Weights of a small transformer language model.
Size: 4 heads of 128 (2 for keys and values), MLP 1344 SwiGLU, 61.3M parameters.
Architecture: RMSNorm before each block, rotary positions, biases on query, key and value, untied embeddings.
Training: 703M tokens, 10721 steps.
MLP neurons of a small language model. Each row is named by its layer, matrix (down: output weights) and neuron, and shows model dimensions 304-431. Each number is 128 + 24 x the weight over its row's rms, rounded and kept within 0 to 255. A neuron's up and down rows have the sign that makes its largest values positive.
After each neuron's rows, "fires before" lists the tokens most often just after its 100 highest values on Wikipedia text that the model never trained on. A number after a token or word is its count.

L6.down1137 [ 93 104 158 132 131 123  97 178 154 144  85 143 138 120  89 120 143 121 114 164 128 191 151 102 151 137 140 127 149 149 108 122 138 141 110  95 144 101 164 137 143 105 104  92 113 116 142 169 166 131 153 133  98 128 121 143 146 124 100 101 113 151 141 128 130 118  80 160 136 172 141 154 112 138 119 155 167 154 147  97 119 138 159  82 145 116 159 168 123 118 142 118 105 111 145 114 139 159 135 141 149 133 134 123 169 120 135 159 126 128 140 115 130 153 104 174 146  73 150 106 128  96 133 135 129  78 129 133]
fires before: " /" 36, " |" 28, "A" 4

L6.down1064 [191 117 169 143 117 113 125 111  81 114 147 144 124 108 136 136 101 139 140  92 153 102 141  96 149 116 162 134  88  89 109 133 126 113 147 142 144 121 111 108 115 162 126 109 121 154 140 134 146 126 105 107 175 160 118 131 108 111 126 152  92 158 122 129 159 172 128 122 114 125 148 101 111 124 167 128  81 138 135 109 175 158 181 126 104 144 127 160 140 135 141 122 169 113 114 131 154 119  95 100 116 121 138 118 100  92 148 115  97 148 158 139 147 119 126 114 104 152 183  88 114 113 157  69 146 144 120 129]
fires before: " of" 49, " (0)" 7, " (1)" 7, " (2)" 4

L6.down289 [169 128 108 161  98 159 163 138 128 131 135 124 153 114 120 141  88 159 119 125 144 147 178 100 148  84 131  87 130  97 139 123 170 109 111 170 166  99 102 122 135 166 148 143 133 177 100 144  96 102 150 126 118 130 143 127 145 125 154 152 122 128 148 153 145 139 126 127  97 150 128 147 117  82 125 126 151 169 125 127 123  96 137 121 106  92 148 120 126 123 116 125 114 158 117 108 128 148 111 166 125 105 105 144 103 140 164 151 160 134  97  86  82 146 180 144 114 115 129 144 145 124 156  88 129 125 169 164]
fires before: "s" 43, "t" 12, "ed" 6

L2.down624 [120 110 117 149 153 144 119 115 125 151 112  99 125 143 130 111 107 116 129 112 140  88 110 177 137 111 137 132 129 114 113 111 140 168  99 123 122 140 139 117 149 127 149 121 150 128  64 153 177 139  75 125 113 146 127 103  91 142 136 126 167 128 112 119 115 172 144 145 124 115 152 109 137 128 148 130 113 109  97 123 143  82 132 163 126 126 104  94 124 156 158 118 170 120 100 135 148 118 115 134 168 126 150 180 141 127  92 147 152 134 112 100 135 135 108 134 137 143 167 132  87 104 148 188 128 165 150 149]
fires before: " to" 48, " that" 7, "s" 5

L5.down746 [144 158 123  87 159 104 134 149 142  89 128 167 138  81 136  66 147 132 113  92 107 163 182 153 127 115  93 125 138 125 134 125 135 166  93 147  93 108 120 102 137 123 136 104  74 108 125 109 138  83 147 107 105 149 137 138 131 137 107  85 155  87 150  65  93 126 133 141 135 161 105 100 172 141 114  85 112 115 126 120  72 105  97 153 145 144 120 113 112 125 164 143 113 125  81 128 114 108 156 160 110 142 155 154 113 154 123 101 183 185 103  88  96 119  93 150 119 112  97  71 132 104 104 144 155 115 118 164]
fires before: " |" 31, "\n" 26, ":" 6, " (" 6, "," 4

L5.down1033 [161 202 122  80 120 113 161 160 141 140 166 128 112 155 123 137  74 104 138  99 147 131 146 128 136 141 123 114 111  91 126 160 156 110 149 165 168 144 149 184  95 149 150 100 146 181 125 121 138 131 150  84 127 111 135 100 160 114 122  98 189 129 140 150 163 112 176 137 110  96 127 152 137  97 121 132 132 105 101 165 106 120 158 152 125 159 122 120 154 117 125 100 124 133 111 103 124  84 121 119 126 143 135 165 116 110 139 158 132 107 147 136 126 142 148  76 141 186 147 155 121 144 111 129 163 109 142 127]
fires before: "s" 28, "t" 16, "ve" 4, "re" 4, "ll" 4

L5.down933 [112 160 156 168 115 127 143 145 170 163 118 111 156 151 116 195 126 154 165 152 137 117 116  85 142 138 110 135 103  94  86 132 115 116 111 134 130 164 138  72 151 135 112 115 155 142 124 160 136 143 126 144 140 135 151 103 108 119 163 122 156 137 114  89 114 165  95 141  95 138  78 129 132 141 132 178 151 121 105 115  92 120 148 145 121 120 124 154 128 119 139 134 177  96  98 109 115 129  86 168 159 106 123 113 108 120 132 131 133 142 139 121 155 141 108 127 105 149 129 129 111 135 125 108 136 126 138 143]
fires before: " of" 21, "." 16, " and" 11, "," 7, "==" 4, "s" 4

L2.down1166 [152 117 147  83 107 140 101 150  99 145 107 148 149 126 152 180 114 110 118 140 169 132 135 128 111 176 107 120 127 103 109 122 144 151 134  99 134 143 153 117 180 124 142 121 113  92 100 130 129 102  75 133 133  85 112 131 110 176  82  97 150 133 178 103 169 132 139 144 138 113  85 147 153 121 113 118 103  92 150 142 105 107 125 125 129 107 143 152 147 135 122 152 141 151  91 139 111 133 133 141 104 127 155 125 129 100  98 147 108 131 143 160 108 142 110 127 122 147 108 153  88  86  96 139 123  72 124 141]
fires before: " to" 25, "," 17, " he" 6, "." 4, "–19" 4

L5.down600 [116 121 128 171 151 116 106  80 155 152 142 159 118 157 120 144 109 139 139  77 137 123  91  82 123 117 198 133 166 153 155 129 136 115 140 100 118 111 102  88 139 190  98 127 108 155 146 120 122 110 106 154 126 180 152 141 145 166 111 110 125 120 159 123 114 111 123 138 112 121 142 119  96 117 152 126 127 116 121 134  80 128 127  89 139  72 133 117  75 147 127 147 125 109 119  88 113  84  80  83 141 129 154  99 136 132 177 133 118 134 124 148 114 150 132 126 122 154 137 185 178 128 149 121  76 123 100 135]
fires before: " of" 51, "," 9, " in" 5, "." 4

L6.down1005 [117 142  93 129 162 114 129 130 113 125  90 129 123  79 198 105 106 113 134 149 154 141  88 157 115 145 148 148 162 137 156 137 150  96 163 141 107 144 104 170 181 110 185  83 132 146 149 128 138 133 151 146 141 168 135 137 144  96 146 129 106 154 139 127 136 118 107  99 118 135 125 144 125 125  86 134 122 123 121 118 116 111  78 124 136 158 142 151  97 148 118 171 103 124 142 107 152  85 137 148 150 106 141 141 143 110 134 114 136  93 158 149 197  98 147 100  97 106  99 132 137 173 146 159  95 102  83 125]
fires before: " " 75

L5.down1238 [120 140 122 130 115 129 129 112  97 120 132  98 101 163 117 164 118 129 121  85 117 168 129 151 121 107 102 153 120 141 151  96 127 114 112 127  93 129 100 137  80 136 130 156 123 155 108 111 145 165 117  84 137 165 116 131 149 139 146 111 131 154 146 130 125 148 116 144 122 138 152 121 125 129 117  97 155 126 109 129 135 180 169 143 104 142 127 117 137  98 167 150 128 111 128  92 132 130 118 144 127 142 127 132  95 122 118 114 180 162 115 143 110 138 142  85 154 126  73 118 111 107 139 172 153 166 118 133]
fires before: "s" 96

L6.down1078 [134 133  81  77 172 122 148 101 112 163  93 184 144  81 104 160 135 140 119 149 147 158  75 110 110 164 100  92 156 155 105 133 134 145 123 129 100 122  99 124 150 165 130 148 122 169 131  92 140  95  88 128 118 121 134 186 140 134 112 106 160 169 119 131  95 138 166 122 140 134 156 133 179 126 144 127 102 159 154 166 140 142 116 142  78 128 122 141 135 153 145 117 115 188 119 142 109 153 133 148 124 152 148 119 142 144 135 143 106 115 124 146 104 160 103 160 153 148 142 146 109 112 143 111 157 121 149 102]
fires before: " by" 20, " to" 18, " with" 7, " as" 6, " and" 4

L6.down521 [148 130 150 101 163 109 112 122  87 117  95 132 128 123 159  67 123  98 155  73 112 117 101 134 121  75 152 143 124 108 137 148 142 135 149 113 135 138 173 140 101 171 101 110 158 137 119 122 131 152 152 157 173 146 143 128 135 157 112 134 103 104 117 168 104  85 182 120 169 119 108 140 103 137 121 109 210 144 198 132 121 135  94 165 142 155 141 143 147 112 115 131 126 120 139 132 168 109 148 108 155 140 130 157 114 122 121 143 121 106 142 115 139 137 148 119 123 118 105 135  72  92 130 134 115  95  92 136]
fires before: "," 73, " to" 6, "\n" 4

L6.down245 [ 98 122 106  93 129 135 126 131 115 131 171 126 157 147 130 109 116 147 101 125 152  93 129 126 182 148 128 153 133 118 113  94 152 133 132 117 103  81 147 164 126 126 127 154 113 118 113 145 119 127  85 135  74 132 112 163 102 157 128 130 118 133 151 155 130 157 145 141 121 110  95 131 157 131 134 106 143 176 108 137 129 158 126 177 107 108 111 136 100 125 123 117 175 127 139  98 146  99 119 137 121 164 111 150 114 120 166 146 108 124 126  90 154 153 155 173 146 128 136 143 135 131 101 129 143 114 149 131]
fires before: "|" 61, "|---|---|" 10, "|---|---|---|" 7

L5.down954 [ 98  83 116  79 106 154 121 101 113 183 142 101 137 105 137 115 140 141  92 127 161 124 109 125 150 181 151 102 109 126 133 137 121  88 114 146 101 134 144 129 176 109 124 124 138 108 104 150  85 119 161  75 112 101 151 147 120 131 154 110 134 100 120  95 157 104  95 107 142 137 113 162 115 166 118  93 151 102 133 157 145 133 136 123 106  99 124 102 108  72 101 141 152 174  81 167 123 103 118 156 124 134 121  74 137 161 149 136 114 111 156 122 105 182 128 112 135 172 141 115  86 150 117 103  96 110 108  59]
fires before: " as" 29, " by" 7, " than" 7, " that" 5, " year" 4

L6.down1045 [143  92 109 106 145 122 128 164 131 127 112 103 144 130 135  94  97 135 138 110 114 122 145  98 136 117 118 140 111  99 104 109 155 115 120 129 111 129 101  75 107 109 166 122 129 137 110 142 170 137 139 119 147 112  76 127 131 114 127 128  82 131 141 105 107 109 130 159 126 136 126 102 159 139 157 127 147 152 127 155 145 148 142 100 115 147 128 145 135 130 154 140 120  98 110 120 154 128 114 149 147 143 155 135 155 108 170 104 136 130 126 139 156 129 138 161 154 129 168 107 145 108 153 171 136 171 125 163]
fires before: "s" 64, " the" 5

L6.down1279 [112 105 145 163 116 138 106 146 156 165 104 123 149 117 145 134 167 151 141 145 106 141 139 121 149  97  97 107 121 129 100 164 117 150 161 106 127 126 123 137 102 145 137 161 146  84 145 110 145 139 115 163 140 151 134 116 134  96 155 125 146 155 129  90 123 142 128 117 142 162 186 145 129 100 147 138 133 125 134 116 121 120 161 155 130 113 128  76 139 129 132 167 140 165 148  76 132 104 100 108 114 120 104 125  98 109 104 145 118 115 115 103 121 126 116 116 154  92 158 139 171 115  82 104 138 125  69 166]
fires before: "," 32, "\n" 23, " and" 5, ")," 5

L5.down440 [137 103 116 147 124  99 106 132 123 114 105 135  90 105  92  94 143 131 148 100  98 157 162 126 147 123 175 166 141 144  84 127 121  99 134 130 128 137 102  97 165 125 123 167  97 103 116  84 112 102  84  85 103 132 167 133 114 109 107 156 121  78 146 125 100  64 146 142 107 133 108  89  93 117 138 100  75 123 153 122  53 110 102 128 125 196 102 124  99 127 147 103 118  91 135 164 149 106 126 122  95 145 151 109 130 116 106 124 151 123 132 153 126 130 135 104 146 145 103 117 115 100 149 136 147 131 109 136]
fires before: " |" 39, "\n" 22

L6.down774 [ 88 127 152 134 145 146 126 175 116 139 129 149 110 171 154 114 153 170 138  78 160 120 102 107 150 177  92  95 129 184 152 128 131 157 122 111 152 123 162 132 101 111 102 100 101 128 106 165 137 124 143 170 108 180  92 120 120 120 121 130 107 133 161 151 123  99 157 140 127 163 125 122 160 127 102 119 181 153 158  86  95 117 126 113 120 147 135 130 133 117 147 119 138 126  96 147 113 163 100 164 158 137 110 146 179 163 102 150  78 101 117 145  93 180 127 131  96 144 129 103  67 119 102 121  90 152 124 154]
fires before: "," 28, "." 12, " in" 12, "\n" 9, " (" 6, " |" 4

L2.down532 [117 101 127 126 130 123 125 182 132 120 161 209  98 145 131  91 128 118 120 165 134 148 119 170 121 135 142 143 140 131 127 124 137 147 142  97 101 122 123 124 145 167  83 153 127  55 133 115 126 104 120 160 135 127 118 130 129 159 110  98 142 111 128 154 125 142 101 134 100 109 124  96 112 119 144 133 133 143 144 128  96 137 121 108 118 109 151 122 135 122 142  92 179 134 128 155 150 134 109  99 137 143 118 105 135  80 104 104 125 121 127 166 154 130 133 119 146 104 136 131 114 153 109 102 158 130 154 152]
fires before: " |" 48, "," 5, "." 4, " of" 4, " old" 4

L6.down1130 [163 102 116 183 108 110 123 130 118 131 101 156 143  84 141 169 134 132 104 142 158 103  99 134 135 113 161 184 133  99  98 136 139 130 101 142 123 146 142 137 119 139 139  83 161 112 120 161 130 100 158 135 164 106 130 150 165 183 145 129 100 125 137 113 127 161 103 134 132 127 151 155  86 120 111 104  79  95  63 129 143 140 121 123 109 135 133 144 111 134 135 145 105 120 119 189 133 131 106 105 143 136 149 130 159 113 130 117 100 168 121 119  79 110 130 115 152 144 145 140 103 145 138  51 138 122 137 144]
fires before: " of" 47, " with" 14

L5.down1163 [143 151 108 104 115 138 113 125 105 140 127 134 110 120 119 120 132 141 139 125 138 131 129 147 141 107  92 144  86 106 120 128 159 146 132 141 126  82 108 134 109 101 153 115 109  95 157 110 115 133 132 149 155 100 102 134 112 149 163 119 131 136 140 117 112  82 143 138 155 151 127 119 118 122 144 142 118 111  91 146 121 146 109 117 126 134 120 114 120 133 106 113  93 112 201 114 145 119  99 119 131 151 141 144 131 142 132 111 142 132 145 127 140 139 157 100 143 107 113 147 131 147 130 107  97 130 104 145]
fires before: "\n" 98

L6.down1166 [158 111 161 147 163 134 128 149 156 107 133 136 124  78 129 135 158 171 127  86 136 185 121 103 137  87  99  77  97 131 132 127 151 110 115 106 156 124 150 122 140 124 106 116 157 123 145 164 126 107 112 141 143 100  73 163 135 121 155 107 152 137 135 116 136  99 135 176  69 125 130 108 128 115  82 139 179 170 157 111 123 182  82 101 129 126 167 121 131 156 146 131 171  91 148  93 123 159 111 119 127 141 113 109 157 174 155 136 114  94 103 150 154 120 117 127 115 146 118 140 110 135 108 168 106 115 108 127]
fires before: "." 26, "," 25, "\n" 8

L2.down1322 [110 155 136 145 118 161 136 171 120 128 117 131 124 140 147 137  83 143 115 103 112 158 123  75 122 113 145 115 125 118  92 113 123 156 133 113 115 158 131 120 116 143 162 162 107 116 132 130 109  86  94 124 102 116  97 117 139 151 145 141 121 154 153 110 145 105 129 154 107 120  95 115 130 125 134 127 115 129  88 154 100 136 137 108 105 125 154 142 127 112 122 152 150 120 109 179 144 149  84 140  63 103  76 105 146 154 133 110 114 122 138 169 106 125 116 110 166 108 126 145 149 142 138 115 100 166 125 144]
fires before: "," 23, "." 19, "===" 5, " with" 4, " of" 4

L6.down744 [132 121 105 108 170 111  94 137 101 139 106 162 156 175  78 118 178 164  92 118 168 139 154 156 169 106  97 111 113 125 101 119  85 166 113 109 131 141 151 169 180 163 127 129 142 130 129 115  96  91 146 122 165 111 135 157 135 115 108 124 153 127 130 114 127 158 139 116 141 140 111 132 101 128 153 167 123 170 137  93 139 114 150 145 104 118 118 108 118 188 131 158 117 102 110 163 115 161 146 107 166 139 113 146 125 113 150 146 120 169  98 104 116 107  79 178 137 118 131 110 113  85 148 134  97 108 140 161]
fires before: " the" 37, " his" 10, " her" 5

L5.down385 [114 154 113 184 168 122 137 161 153 122 156 122 128 110 117 125 113 106 156 110 141 110 164 118 136 155 112 163 119 113  87  80 117 113 128 129 121  93 119 149  98  85 131 150 134 108 141  77 108 131 102 163 143 118 133 160 131 119 135 171 109 132 117 136 159 115 125  99 108  93 156 119 130 134  78 139 124  81  92 109  84 136 157 131 101 124  91  88 132 114 142 126 138 176 160 166 155 114 122 170 132 153 158 138 102 130 147  88 154 110 146 139 127  93  98 137 128  95 134 168 112 117  88 125 122 113 128 177]
fires before: " |" 40, "," 8, " in" 6, " on" 4, " and" 4, "\n" 4

L5.down277 [126 118 106 135 158 125 129 139 138  84  89 158 134  86 112 111 101 157 142 109 108  91 158 124 154 126 141 139  97 143 120 146 120 136  90 137 138 117 152  69 125 117 127  96 124 111 146 101 137 153 134 115 131  82 109 115 136  70 127 116 179 156 157 116 137 134 107 112 158  93 170 147  96 132 169 146 128  80 143 104  95  94 128 152 103 128 158 152 132 145 155 103 100 117 130 111 158 104 116 141 107 131 168  95 156 142 122 126 104 121 167 141  99  93 116 121 121 109 163 155 120 114 135 117 121 129 113 105]
fires before: "\n" 26, " |" 10, " of" 8, " 1" 7, "===" 5, ":" 4

L5.down316 [133  86 121 178 127 107 111  78 138 119 162 129 153 118 119 104 130 127 138 113 124 121 120 155 161 115 124  60 130 131 143 127 132 123 134  97 128 108 139 162 134 161 126 108 157 121 118 160 133 121 137 160 110 130 127 116 103 142 135 120 106 120 116 134 140 139 187 147 132  94 112 142 114 127 137 134 139 157  83 154  96 144 114 100 140 138 113 132  60 139 149 124 114 102 109 126 174  95 149 146  91 128 144 111 121 120 117 152 149 158 140 107 123 121 103 112 115 174 117 120 120 136 110  78 144 141 134  93]
fires before: " |" 34, "\n" 28, "|" 17, "," 4

L5.down827 [101 151 134 156 173 129 108 146 170 101 110 137 107 118 154 108 149 158  88 149 103 183 125 130 149 149 115 137 145 127  72 156 115 147 155  95 134 149 140  81 142 155  98  93 108 107 130 125 137 100 125 104 141 152 144 131 117 110 136 104 131 134 157 141 116 114 103 130 146 132 114 131 118 135 149 160 152 175 106 121 116 149 139 139 125 142 113 161 140  95 105 123 101 135 115 129  80 114 157 136 134  82 154  79 103 101 133 132 134  75 115  93 119 154 149 112 117 127  88  62 101 123 109 140  96 128  96 151]
fires before: "." 17, "," 16, " of" 10, " in" 9, " and" 8, " as" 5

L5.down793 [138 131 142 117 139 143  74 144 152 122  83 174 120 121 150 116  75 120 153 126  86 158 164 131 135 146  99 118 132 151 112 125 123 181  89 105 154 120 156 136 135 119 126 116 117 133 102 117  98 161  81  81 143 204 144 124 143  93  52 144 113 170 157 117 128 108 122 159 126 148 155 132 105 138 104 130 124 146 153 111 145 145 163 131 152 137 136 107 123 130 121 135 106 172 182 167 131 135 120 136 118  86 144 140 117  98 168 168  90 164 121 140 119 123 106  96 107 130 128 157 165 134 100 155 127 104 148  80]
fires before: "." 15, " of" 9, " to" 8, ")" 7, " in" 6, " for" 5

L2.down590 [120 143 124 141 128 147 150 194 171  83 160 146 150 126 141 171 137 141 143 105 170 141 123 175 117 126 117 129 125 142 118 167 121 162 111 130 136 114 132 129 128 126 115 147 155 170 152 133 114 134 116 146 132 117 104  99 130  86 114 129  79 153  86 120 135  56 131 124  98 141 151 145 120 132  79 132 159  74 107 133 138 122 149 127 124 128 125 123 110 144 143  86 167 119 157 167 131 141  61 142 108 117 142 137 162 129  96 161 142 133  84 144 142  87 155 178 108 114 139 135  89 164 127 111 129 113 121 141]
fires before: " |" 76, " m" 7

L2.down606 [128 149 151 100 123 126 125  96 118 108 119 143 164 117 124  93  95 122 112 164 130 179 110 128  96 110 111 152 100 156 161 108 138 124  94 128 134 147 124 139  87 122 167 161 130 174 103 144  85 140 125 142 118 150 133  65 145 113 110 118  83 104 138 119 111 168 129 112 111 173 132  98 130 129 138  74 105 185 103 130 123 132 144  79 140 120 141 116 129 116 128 123 127 127 143 131 113 145 139 125 153 120 126 146 142 133 158 166 136 117 145 107 112 124 113  98  76 132 107 148 152 128 126 136 118 113 135  95]
fires before: "s" 67

L2.down1049 [118 104 116 170 109 147 130 170 132 139 105 132 152 153 150 114 131 137 122 163 136 132 152 111 143 116 156 147 153 140 134 117  92 121  82 128 161 106 142  99 118 117 105 156 121 167 126 115 118 177 115 126 143 130 136 133 112 123 132  99  92 127 132 177 115 132 155 143 141 122 148 132  89 130 106 121 134 123 126 107 102 148 107  74 136 108 154 137 123  93 159 121 110 127 125 139 148 118 125 132 169 128 108 122 122 128 118 110 129 121 142 110 114 168 142 131 141  99 131 128 116 127 132 146 115 171 118 154]
fires before: " |" 95

L2.down1042 [147 134 138 155 124 157 131  89 153  90 155 165 141 117 162 134 128 153 102 127 122 143 148  91 113 137  95 128 127 156 101 105 119 139  76 118  94 108 109 137 179 123 114 135 118 181 116 104 101 155 121 115 117 143 112 161 143 115 111 140 149 137 107 120 123 116 165 143 102 120 120 135 118 127 115 104 144 129 127  90 126 173 130 120 140 130 133 126 124  97 118 152 168  94 120 120 129 121 113 125 109 151 160 117 109  91 124 143 126 129 122 127 147 135 103 163 108 117 149 118 115 125 110 132 112 141  72  70]
fires before: "," 28, "." 20, " in" 7, " |" 5, " the" 4

L5.down1022 [145 138 129 132 115 169 152 140 137  95 150 124 114 133 174 146 127 121 136 114  84 134 124 117 137 150 102 162 148 110 112 139  96 127 148 132 124  98 155 137 113 139 153  93 123 104 106 118 127 101 135 114 125 164 133 121 125 134 107 134 131 103 155 146  65 117  92  79 141 107 131 130 122 160 127 128 124 165 104 145 142 104 154 108 148 124 163 144 137  94 126 109  96 151 151 143 172 114 137 178  92 162 126 139 133 144 184  94 172 153 134 125 130  78 150 126 144 181 124 160 117 123  87 131 142  65 190  55]
fires before: " |" 29, "." 25, ":" 9

L5.down1139 [123 101  90 112 136  97 132 137 147 154 155 134  88 124 143  88 163 133 119 133 130 107 173 162  95 118 125 142  80 133 101 155 157 138 122 137 157 145 106 157 101 156 148 130 142 140 159 130  94 138 138 138 122 168 105 110 134 121 116 110 159 134 142 135 150 106 127 103 130 111 130 127 139 126 140 150 117 138 166 142 127 154 142 129 127 136 120 127 137 103 146  93  93 163 154 123 135 125 149 108  71 154 116 133 129 219 121  99 147 144  82 105 130  92 139 105 157 100 159 116  97 156 134 146 140 163 133  90]
fires before: "=" 40, "|" 15, "\n" 6, " second" 5

L6.down64 [158 133 124 129 110  77 146 122 125  92 137 113 119 149  90 124 153  91  88 162 153 162 151 149  88 112 165 149 114 179 128 136 117 122 141 145 141 115 125 161 125 111 138 114 101  89  89 137 124 158 126 100 121 125 119 138 113  99 124 145 126 123 146 117 131 133 123 101 106 144 108 119  87 178 128 106 106 106  93 113 149 153 190 116 108 143 148 109 150 169 132 129 135 130 129 114 127 145 131 111 139 149 130 156  77 110 144 107 136 133 128 162 115 140  90 113 152 109 143 123 114 143 151 147 148 120 161 129]
fires before: "s" 64, " election" 4

L2.down1128 [134 106 105 125 157 139 129 111 129 124 134 151 103 165 105 115 147 116 155  95  94 144 104 105 142  81  73 119  89 103 111 152  91 156 151 132 109 151 153 129 127 113 125 123 120 111 130 137 100 106 121 109 134  99 136 109 120 111 146 129 102 134  76 164 124  76 140 136 112 127 118 139 161  90 124 153 156 131 107 150 141 112 119 150 112 123 153 187 102 123 161  56 139 114 154 108  85 112 101  96 113  91 129 144 152 130 122 103  89 126 137  88 147 132 133  83 124 119 159 152 109 135 129 124 129 129 119  90]
fires before: " |" 64, "\n" 17

L5.down329 [120 166 115 135 125 140 132 145  87 124 103 129 109 171  90 159 156 166 121 110  88 111  94 132 144 140 112 136  93 120 128 149 119 132 171 147 147 115  94  99 158 100 143 106  99 120 107  97 131 112  88 135 108 125 156  97 108 120 114 154 107 128 130 119 117 147 164 144  50  96 121 133 148 130 130 143 142 112  83 128 110 110 106 102 110 118 126 126 131 167 129 175 113 123 126 153  98 137 105 133 111 143 145 130 131 120 117  99 146 166 119  69 163 109  89 122 124 146 132 132 118 105 139 123 115 157 132 116]
fires before: " the" 43, " his" 6, " a" 5

L6.down1100 [111  92 153 105 129 166 147 147 114 115 144 123 178  96 162 139  97 103  69 126 130 123 129 122 116  95 128 103 107  94 142 125 108 159 136 156 129 145 100 128 116 170 141  84 143 142 164  84 136 129 186  84 147 140 120 127 134  96 157 110  89 128  89 120 115  55  90 121 150 111 117 188 118 102 135 110 137 134 115 152 147  72 138 153 103 117 122 133 141 158  79 145 142 130 123  96 104 131 102 113 104 145 135 152 112  94 120 141 103 118 115 138 135 126 140 123 103 148 123 125 151 113 144 120  64 116  99 152]
fires before: "\n" 40, "-" 31, " " 8

L2.down235 [121  96 113 130 131 112 128 146  98 120 124 124 113 128 143 109 125 148 146 129 116 137 125 120 171 128 115 111 111 111 169 153 102  69 124 142 111  71 137 133 123  82 168 126 138 140 116  86 120 162 190 121 148 161 110 123 155 124 128 149 154 160 132 156 142 141 113 173 130 139 128  64 143 105 122 134 114 143  98 125 165 149 109 139  92 123 124 116 143  77 149 126 130 136 149 149 118 141 127 169 128 110 148 119 156 149 137  84 155 162 130 146 102 126 105 114 109  84 144 123 134 102 151 115 133  97 131 141]
fires before: "\n" 25, " The" 13, " In" 7, " He" 6, " It" 4

L2.down5 [115 128 151 130 111 165 147  91 136 140 177 146 138 131  94 140 172 113 109 143 125 147 170 145 122 126 134 119 116 180 111 168  73 167  89 117 151  97 127 132 156 124 104 169 137 110 191 107 128 131 138 120 129 126 144  93 112 184 133 114 108 153 156 160 117 110  77 130 100 164 127  91 117 140 105 155 113  79 184 134 111 110 139  58 129 164 152 114 111 164 107 128  91 116  82 126 127 110  97 114 119 119 172 118 160 114 165 162 122 106 145 155 126 166 129 119 153  99 151 119 106 128 137 126  99 177 139 119]
fires before: " |" 63, " 18" 5

L2.down987 [145 116 126 170 143  98 121 119 122 105 106  85 135 119 140 162 125 144 145 132 173 101  92 129  82  94 141 107 190 150 132 132 133 105 103 131 125 117 116 103 150 176 128 148  72 129 116 121 132  77  64 139 165 119 151 115 116 132 182 159 145 149 123 120 110  95 128 126  94  97 113 136  86 110 145 107 151 141 103 136 141 111 129 145 167 121 133  92 128 150 114 159 110 131  84 121 122 148  96  97 164 166 155 134 149  98 158 182 139 158 149 106 124 159 142  99 102 125 129 140  70 131 104 123 108  98 155 116]
fires before: " of" 29, " to" 20, " for" 5, "," 4, "t" 4

L6.down300 [104 153  92 162 127 126 168 118 162  98 131 104 111 128 144 129 111 125 110 133 113 106 135 142 137 125 120 162 122 118 126 161 145 104 157 147 153 112 100 159 123 141 120  97 150 138  95 111  84 145 120 161 147  88 139 102 120  95 139 124 119 108 146 133 113 120 113 102 139 126 111 152 161 154 154 139 169 139 125 155 141  74 123 160 121 154 122 116 106 119 157 122 150 106  80 131 116 140 106 133  84  90 110 140  94 142 142 101 144 141 171 132 155 139 104  84 155 155  92 136 154 103  95 140 128  93 130 154]
fires before: "\n" 42, "-" 25, "|" 10, " " 5

L6.down1237 [145 150 118 120 147  96 146 125 113 107 150  76 140 112 111 146 119 138 139 115 130 127 136 170 151  91 127 159  98 127 107 119 148 164 107 119 132 137 109 174 100 134 108  88 139 156 116 166 118 113 114 159 139 152 131 120 121  99 106 133 132 145 131 113 103 146 122 119 166 158 136 120 131 164 161 150 128 149 110 114 143 167 108 133 156 111 127 154  96 130 128 122  94 158  83 140 111 145 171 102 142 145 110 112 118  88 103 133 132 127 111 150  71 146 119  96 172 102 167  99 137 112 102 152 147 114  98 102]
fires before: " of" 32, " by" 6, " to" 6, " in" 6, " that" 5

L2.down956 [154 148  97 173 137 118 103 112  99 148 114 117 121 155 124 113 117 151 126 166 136 138  69 167 124  94 102  96 111 121 123 102 120 156 127 144 183 136  85 134 108 130 143 137 113 153 154 113 121 126 139  76 140 123 118 101 176 146 127 140 139 130 118 117 146  95 164 130 190 113 155 168 123  75 129 146  85 127 123 140 146 125 175 107 149 121 120 147 120 124 164 134 146 125 150  96 178 131  92 149 119 118  96 114  81 118  95 127 113 110 113 151 133  84 160 109  92 118 122 162 127 145 122 159 115 154 112  87]
fires before: "s" 58, "t" 12, "ll" 4, "ve" 4

L2.down94 [110 128 122 104 146 159 118 144 139 167 130 134  82 121 163 160  97 166 149 158 116 122 134  78 122 123  85 102 145 113 123 118 107 132  98 109  99 131 129 126 130  84 113 127  57 151 205  97 159 133 132 148 154 131 108 179 141 103  87 150 106  99 149 135 133 155 157 155 142 121 145  82 105 142 119  98 123 159 134 114 106 142 129 123 110 104 134 162 130 101 163  95  98 142 129 144 145 110 119 146 122 163 171 171 163  76 138  92 117 144 128 132 144 147 141 116 120 145 111  94 124 100 142 103 121 143 123 162]
fires before: " |" 29, "s" 20, "by" 4